Weights of a small GPT-style language model, trained from scratch on English Wikipedia.
Size: 12 layers, width 320, 10 heads of 32, MLP 1280 SwiGLU, vocabulary 9078, 25.5M parameters.
Architecture: RMSNorm after each block, untied embeddings, normalized queries and keys.
Training: a variant of Adam for these matrices, 410M tokens, 6250 steps.
MLP neurons of a small language model. Each row is named by its layer, matrix (gate and up: input weights; down: output weights) and neuron, and shows model dimensions 48-303. Each number is 500 + 50 x the weight over its row's rms, rounded and kept within 0 to 999. Numbers have three digits each. A neuron's up and down rows have the sign that makes its largest values positive.
After each neuron's rows, "fires on" lists the tokens most often at its 100 highest values on Wikipedia text that the model never trained on.

L9.gate756:482500453513443458533478604458465446392530389510434449569515508443486526498457534545532583577456491481395492404511390395518483574469617547440527474591554498471533524429484533504498474410556472464487498520462476567548573512531449476534521450474506511473475446431523481453476552359449499486467438435525441488471538565465469458456558522448535585477514417436503538512404454480490513529511494621507495436552497548592436580512560508493470505532532559534503555513469498521437465494444473521528476375487514569557456494587455470494486463569390433468526374500438512508512479528438453522484425460400620518530498461553469453503495463465647475491465490501520457454525467501446473525488568502434523606459517440515476616434514475516422441529494555564405575550517514537587569523487523
L9.up756:525519463389523453510557387523538525525457448373539470516541439545466451470460444501538495402528469561538453447530480564502536459534566465518527466516483504423542469557472498486480619588510549542461451455441499560484462420425434477532537443544428489668529486408465482515472452457474532474510561533665566505490411553545524511555505517446477539478517605465490488520520490589472595507543482509433498564486515475441547468615497508461402467502529478461451537577534534444577458487475586454531471456461469504471557426540502573584470515500461529522479530528416548501483491499459476568491526494448504482485485541498497461418513425508462441529581481474503526551502448420505590482493549512570548561510508376525519469524447540508569560549535523468569506527605519513457439446470479
L9.down756:529506476508392453411499492506522432537521429519556472437554592518502556450496447416446509413463476444492527506432580529452496480470542577502548470523539471558530556504488511599462433409542582526483524473596501539565509464462508411543534467578456473517580488561535523476496475460420523444467489537454478546488446556527428435506479454482555483544494435481507429546555448527458582504488478499469524500582397475482536428433436512508497451506569447586542464541547544514490501506467538498477521508477453438477503509447569553393518473455452495466471501400437559471523470502491479504454511482569436465529522471473444544534556481568502522633433494478549541552457642552533543487563542439538548493480551633486562562484590530475516562463480600421423566540400546610586411460530534
fires on: ".\n\n", ".", " the", " of"

L2.gate1150:432469514464360495478467544442529546550534593466552524557606426488515506567571496555550525453525470574585473441500422485574529491502586493569583381502482488596442484532514472495517482498567465420574421501461529605475528442512453528486480489516459517518546514472447503484505531568491550373580461534459533432432489497417476460476458548547496510547564469423529512450475477527501513586490553559452516452570545560561443471477419484448493534547489433510487563524485534488421474410557572507417492510509473514507478452497494525573459462433503469532465522546477481498460463435492366503489537404477537540497391586569438532430488464497339435414501506506554569551503478445466523491531477447464547575565483458468561515514447544483508535437603585442456521491553446425531477476458495
L2.up1150:439465475404483452529486525480548523544529534550483503553471437500509437516420610523523517488484500537508502482537524477518545493538578550582527526504472454511409473440472451436553473467531514441473498543434450559473526437495556514523578422541491380514541495492460458487513610526428539435522563559573450417505489539484355476379466450464497594537555465452489508470484597511465376568471457446503484465500497434488492488548510490482504532547518519549453576561558484517443541500473677580443523588528487597493424505559530579539478455517420511489538539517470479495518528426482447472455574469435448540491468544529501552468524414550505473550418568554500461464496554479454404532476416568569508495562458421519511485483452457547542396548549442444497501412513435452478431500504468
L2.down1150:580502522460498588483503536472471518464563593396477586510472472477525448534540481602470568504383580612565438473535529494563487441402565508503431513489471493460523484475457520455523544426549526493522540467559472567504441548507574502515488509455544464454544463541547587509511563466501564467502492481502437508582412461483460478473436513477514522489523461491507429450564510508549491551443584591436514520537531490470502506521473509526413532519512510429467603557593552485532483548465581430426515517556534476487459554501504481596516536541444516458495531507475498430609501614490528478494572572472480465563451463571577586444504422614513534506451516516565604570429453549452550411494470497608499530453484493507520566435466466480435522410632506432577470519483508527437418437554511
fires on: " Th", " Fl", " fl", " th", "F", "fl"

L9.gate1140:500476542548514437446533505429518387561581525439515445527560380457583490487486500561539492518528456602348512439489469514524509446546471472431573413623503483516413590423497480520390428537511534462472474512515461544499524486506509508458507533494484465461422421507547512525444501515439523534384487468520506494503505510507521468434475520531472563505509455439482494525438580450417467463431496480498461477452457472520409430512488486580517466467511496416435623469504585613509439483429575506468554431440528445493500535451424351471524504454510501488522396526464438472494488527497427471499457508513533552385601491437473521521597523424522375461448569552502457504488474614531462415510480527497513511571561529467497525566566513506438472506466515514401505442538505561537559488507503
L9.up1140:554519539466502461554539542490466442412539488496555526546549468464476463492500534420482470554505462438452476500506520488587391563413378471581401545517598435463396611537576542579491386570461612500567439540496484498520552450441551557483483494409544547522430501448475509477400527532502499504441475496518520451462482484514438478571420579471610460499533496555584517480448444481455434475422490473481514529479503455535514493544430465546486472504516513419437533476469520511529504547598578471479440401508428419422457483480468448522479517471357494483486486505448496474462532553446502382521497533543566442526609557455456503496539449500360445533533473479484533496517553429509463470532510534521413516518529452468483530409460474525483453529467562524500489496600579443436565467536562
L9.down1140:510450487502541463544568549430475393494611480460542471487489441583531448490513447452505406532510511520513538477481511491455539417473523504502526530542602596515402653540446525563531514480460555496525498487530575447520468618513444603570465544491478534478460513452551534480442476564524381446440588512455475505496544517460535549514504528448458508485492530524598548528414543469477453467457546490510464500425436425488551411562413447617468498489441413441462463486576501531468531521503567521502498476512570544446446506439432546558501536446532553509565437509497421516444556486539557556516603524603488523448571428537425474499606480492490487532523530434558367470499552431512510480535491506537476492487505458475492538523632563518485496499503456454501534452535537523536519530387456
fires on: " the", ",", " and", " to", " in"

L9.gate1250:535514583501496430457580515518497416512541440511405590509513527424529561471490506520478544548497516481417515426500516408554442470513488582555562438560549478436599467476477502509520574438511589481487461497420439569567398511582465456566458505504426517497456432526511459527464444387463579457424571507681381471497516432491446435550491611534448563503500508440508505479467473497408452496558523598538559474467467564504437492463524477484525558510497510516496491518556505483514387449505510518446532479477493457537477577481412411426490520474511414592509477426442399567498573525426477400534549530567526528391460473619459502510492433532506383432490491458389491489514496583553507530485431411479476440471566533485575534560527437475455514552541561536497485462481483508471440514473579
L9.up1250:474500478438417434502474529419530498522535520507478537519517527437497616485556533416432525523510561461489542406437553507583415466470444511466526595453426467484527406404470517457436472493502535487506444377469526592457447519469478515548495479430526499432408400470576507545388452468507501582382520535574484514509475528585381525490544556548479466493473536497521498527534461518447492545463600472576572448384504537435498479467500451499538503444517449542454528556460599408419514527519530489509484519458570470505496537455550444461524461562408525514558425524515476498533459471431440443463511467413458501485459468464549534506483387489514538414428560482477483510468475471536562510597403590518537576474516446442462455473516457541654555519426477480514472605541559463388578455499518
L9.down1250:512441489470599406483539479444470423443541493530526538455585552468530461532539456505460498482524392451602580545468573455420502503555500500505483468467528467431481559483542410550453502474552445586519546508502493523576464598506471484473506453556476466660473546502469445499521466437481454582439457572518489521499517384523452559570503517532422439478505486471532535577507438481522495533544460490495498535517481558484503497569496493575493511592494544450511577475534439449477501500442470497444568469578468518484524453489547522469485324506494534347564411535498443498528582503518527491501477487470497545595586545478441508596528520482467461522462564519577542541499550467438540489421496447545566500365444471517488594477545474472449563597496496521435540483474546456570453474452519
fires on: " the", ",", " to"

L9.gate531:499595474468552369450494509513637497473463635509486577549571487502452563471495401452448558489433487514601464530511500560441498549460542471515533556480500480503519545419581432498461490551507494427578457520461531512519546586516489502497528569574459643533458437562536484556492494559495473530469493590556415484493486391535407403473556520425539530499490468556528513519449529524507517530522512487515595498536458508521513494479560605481470503508481529420467448395478432497444493503531416510431495455491520486525486552529465533429412548611506509520484481503550439412504478506486464564497547580567475532595474458370496529560463498456498508430410454522494386559436549560473447547517492546474559522579604541571573534452537454474542559583520577418502467540490502573467514468503559
L9.up531:555425507416498518595480539402538428475441472472498364504513436436475409529475529481543476454548480524432470412487472502462528446475484572455481560507465494523438488563395471522477552474459483511405460542473498644447519481469460495523496477390475458472440521481517490536483436431558430521466453563370458570426515543529524612622504491462528511568433447473352514486503439526491389472487467499501471493544493453463431479456467569455533510470458466444461534476500528483551542479617500487482433459478497453545477454446475494497490557462477481471435444463507489532465492480451510474481449447499539477423423409512558545528456539395556625522457442584510496531541452485567613451418586405569401573535531541475531471503551462581566472508564513502406515403426514519593474505491469
L9.down531:532488432562467472475398516509645534436527517539460497517509494498503543507475459398484535473427546500476478479485495485615402578538500583452464478526530501441547394506507476477555489562486525490601417523413485469442465524490515503474552421555460464568527593597555449449491509474541528447524483470526442464515434537416454435538508448445538523441452501463518462417477524454519480582374463519515535524486468519531487428477541486506450424428535442563484552441501468530482401412529440473427483580412494438504548570572495473455468508537516495497505540541484452517557462537487501465474515414486503467438456486486380537549549500507510413541540635606523554609440475522586524523502467530531498487545361480516495478569527477501480531469471417532506471463488610457395467497519436
fires on: ",", " ", " (", ".", "′"

L2.gate952:521562565480440504560470468423458527533585486497572515588533443487462440540634575479550463458468437619529441477476499524490466503488537411560488474456515477516442407455530365582541433514468462490478535443482501453517459499484551525430551566565468586519503521492470390492505531515456539471464481540462518528521553622502552527496484533397546522484511465482448419509481494474510496598475479515464423562577489510427495581489484503492519473493599490471434482549451518568517514322468581565574521492450535467529464472492538505495506435405514502473544441562474502511438561445506478411450533507495489473556439414384535464416472473527427541529520442466522425493448473504479527480511423526568507509547541494426512526518609475540500456494491564374430469486472625445459473450524555
L2.up952:453539467468550554522412525479426476507509514539515474529490533496612511427590541473484478486383383552497462528512462610502495513542492424533556479479554462605484528459487460458501522452494483419566546517600454499608430544465576554484507614557496467451457530506470384484433475531451492545546575465447450439506489420412505477505525498472534569466483602393540489511606567502511483536438496543465454448533469486549497429509501505493487469479549418495499496451543539496465416500497533514542528454501547505466558524443531487454486477459387595500499504563525504436431518395552444473477519440521550571544513466500542512458547463575504518586537541549464456544548509602477547475458448478513502566458490514425546476487650602612463458517504514469539631412541597432475436486500532
L2.down952:527481565537438546525531495452519536520532545539425564576553420547507496422499400469526477515359492603520574567473464555575494529486411500559483466502527469500524515511563413466501504504469451471543500464516603544460437555538594593489518550521529600464559505455411423477543499552469554485490486526475565518537443428470457502494467437504493536504491530570525480509476499501590449568424437518499531427518476516543524506578497467488434574500539525518458503512550471562552483485440608483490551506418480470498443505503531412493555514468406482484538428529418497447392537505558441476496490505450508509638402479488598459463499505581500528614418489477500524499425436553501494482474434458664501509528522469512464599447521515542492478583518480486540518492547453503500480516445582
fires on: " Th", "th", "Th", " th", "on", "-th"

L6.gate818:472454563517475462595558539426621444535518490490586518523528512474434595470481431461493476522378582453455550486495558554449520471575516515472523464525512442605451515524466490514451452507509464485477522512518530462497441461465591412445562480640507519478538483538527524569386416525441511456439493507586565437471526567420511392508418477469428581538552537472528493414516537500465512539473462551545563449438409440500470484474495461535562440495492578573486503496488505497529523552454533463469480480468442470467444521490490366510473457475570448488465513541518500418517407469377441400473562510515579560446499447480491483539490464502521577514478544398498518450501436553460555590513592525532466462402541490482497506489568509459530566538480516468447560463464436592556588445516486
L6.up818:555441449454549469528486519448511551442534524485467474515447554504452412529523525503512452528506521558536509523458458499546483475508573541518528456597526498561531593522521529600460503498508553532478598493504473492484504587551488490547462489429464517530435577456552501475500437476499420554387523521592510541501479516480511477439524502490490484577459605469448423599454450572514567464544458449533438449456494451515449487416559565523611483553438517506430583525513469593484499472504487453484482569442569452493452486442534563521419547484579403518456600512459486488526511447553550477478538562593389503445521481549553515552504569532550577443456389540612403546507516505558541416413477439566502613381494535547494411472565626598552490509540437514459524458475505504590550543510529
L6.down818:387480529610456450505542501515652436464518438549489505504443554560423460513555451480481428484442546526511497488493548537549486563575495425440434393578489562553562530517432517427444444488480561553512509540437433497478533549456480508488497435584449558504548424575563495531498486511455489491404417521479441501450513496575539483466474473532465477429477485460487509446508487469525572571446542466502509496509404473443510504462443512506439461490471475520508496424460452520445506554519531488487495514554385543548452553509499555420590573515417469519518462511452497549533468544507537614591503578451538508494469575561503563362562528395505476496479552518493485573501512549556427510535413554571452404518420509420524460499547392506546534491576430460448465463485519470581530516383632
fires on: ".", "′", "°", " Al"

L7.gate793:540555502513484444514545519525557494558527527488493484401436581470453650549467440421485489543464519446416421472503459411554492447543510514502492471528544503467442563519484451558509485463496490405567448500481482445514479469444549488532473581463532550545467448524487514575470441499441570545450418588543497489582535519468443551440464492482546562572474477440518462502517508539491484409557500506442476537454457422445575547422533521416503527555587478428498524531449528553554461483454441516456545559428510515525426469455388510526520410555529490566483457467438480432470473491406465414514540499501520568491523417501535519398519525445519506505537508437419418544544520474472578557474487478453458487538550426522492412456472490422536538576537600525459394540551515558512500459588495
L7.up793:584464514529477538437469562434531446499468521480425524459452588601488453501518529506536466501528487514515523507466522469609519429485470525538554491561504442558582556454481486509425488447518582486447590523529420493411466496612496519417521511452478536612467514521578574455453407455440430542496418607595405464534520455466492506496518449482558579487515562470430561658490468449540512502525561482437528449459583517539464481483481415454529567442504538455470507516395494433457519541514489466482457505513387503531503395469505393529536397525488473445516421496428412463531489573464518431572534518468568489514478528466501568404490479451485499416492508534475421457554514613544571382469479607527542565452455447483454561474492402533486443497479500498486489553503520503599497509511605
L7.down793:470543514518523465589469520446427435516495567519501410559484485561501422510424453487543395475481435484556492458474547613489514435373476492548598555493412515490553475464521464529522418542465430561509586502547546470492507463429477528411560595598532502418582511475489425444510437424514462556517473506502484589451493471524530505529565531450491520510449435532461506450443484439485467531452420378491458493504484460590484547500479442555497508457411540489491496505528519618547607423454517520493453466604606551494528531522456502388547471435481459513433421567619462537539537472550517512475598520483482541416432471444527583531483491464503550571525459604469506521552549469499395469449422465518585476462499447462512513603431548551454511490470462464472510483452434557535557563446505
fires on: ","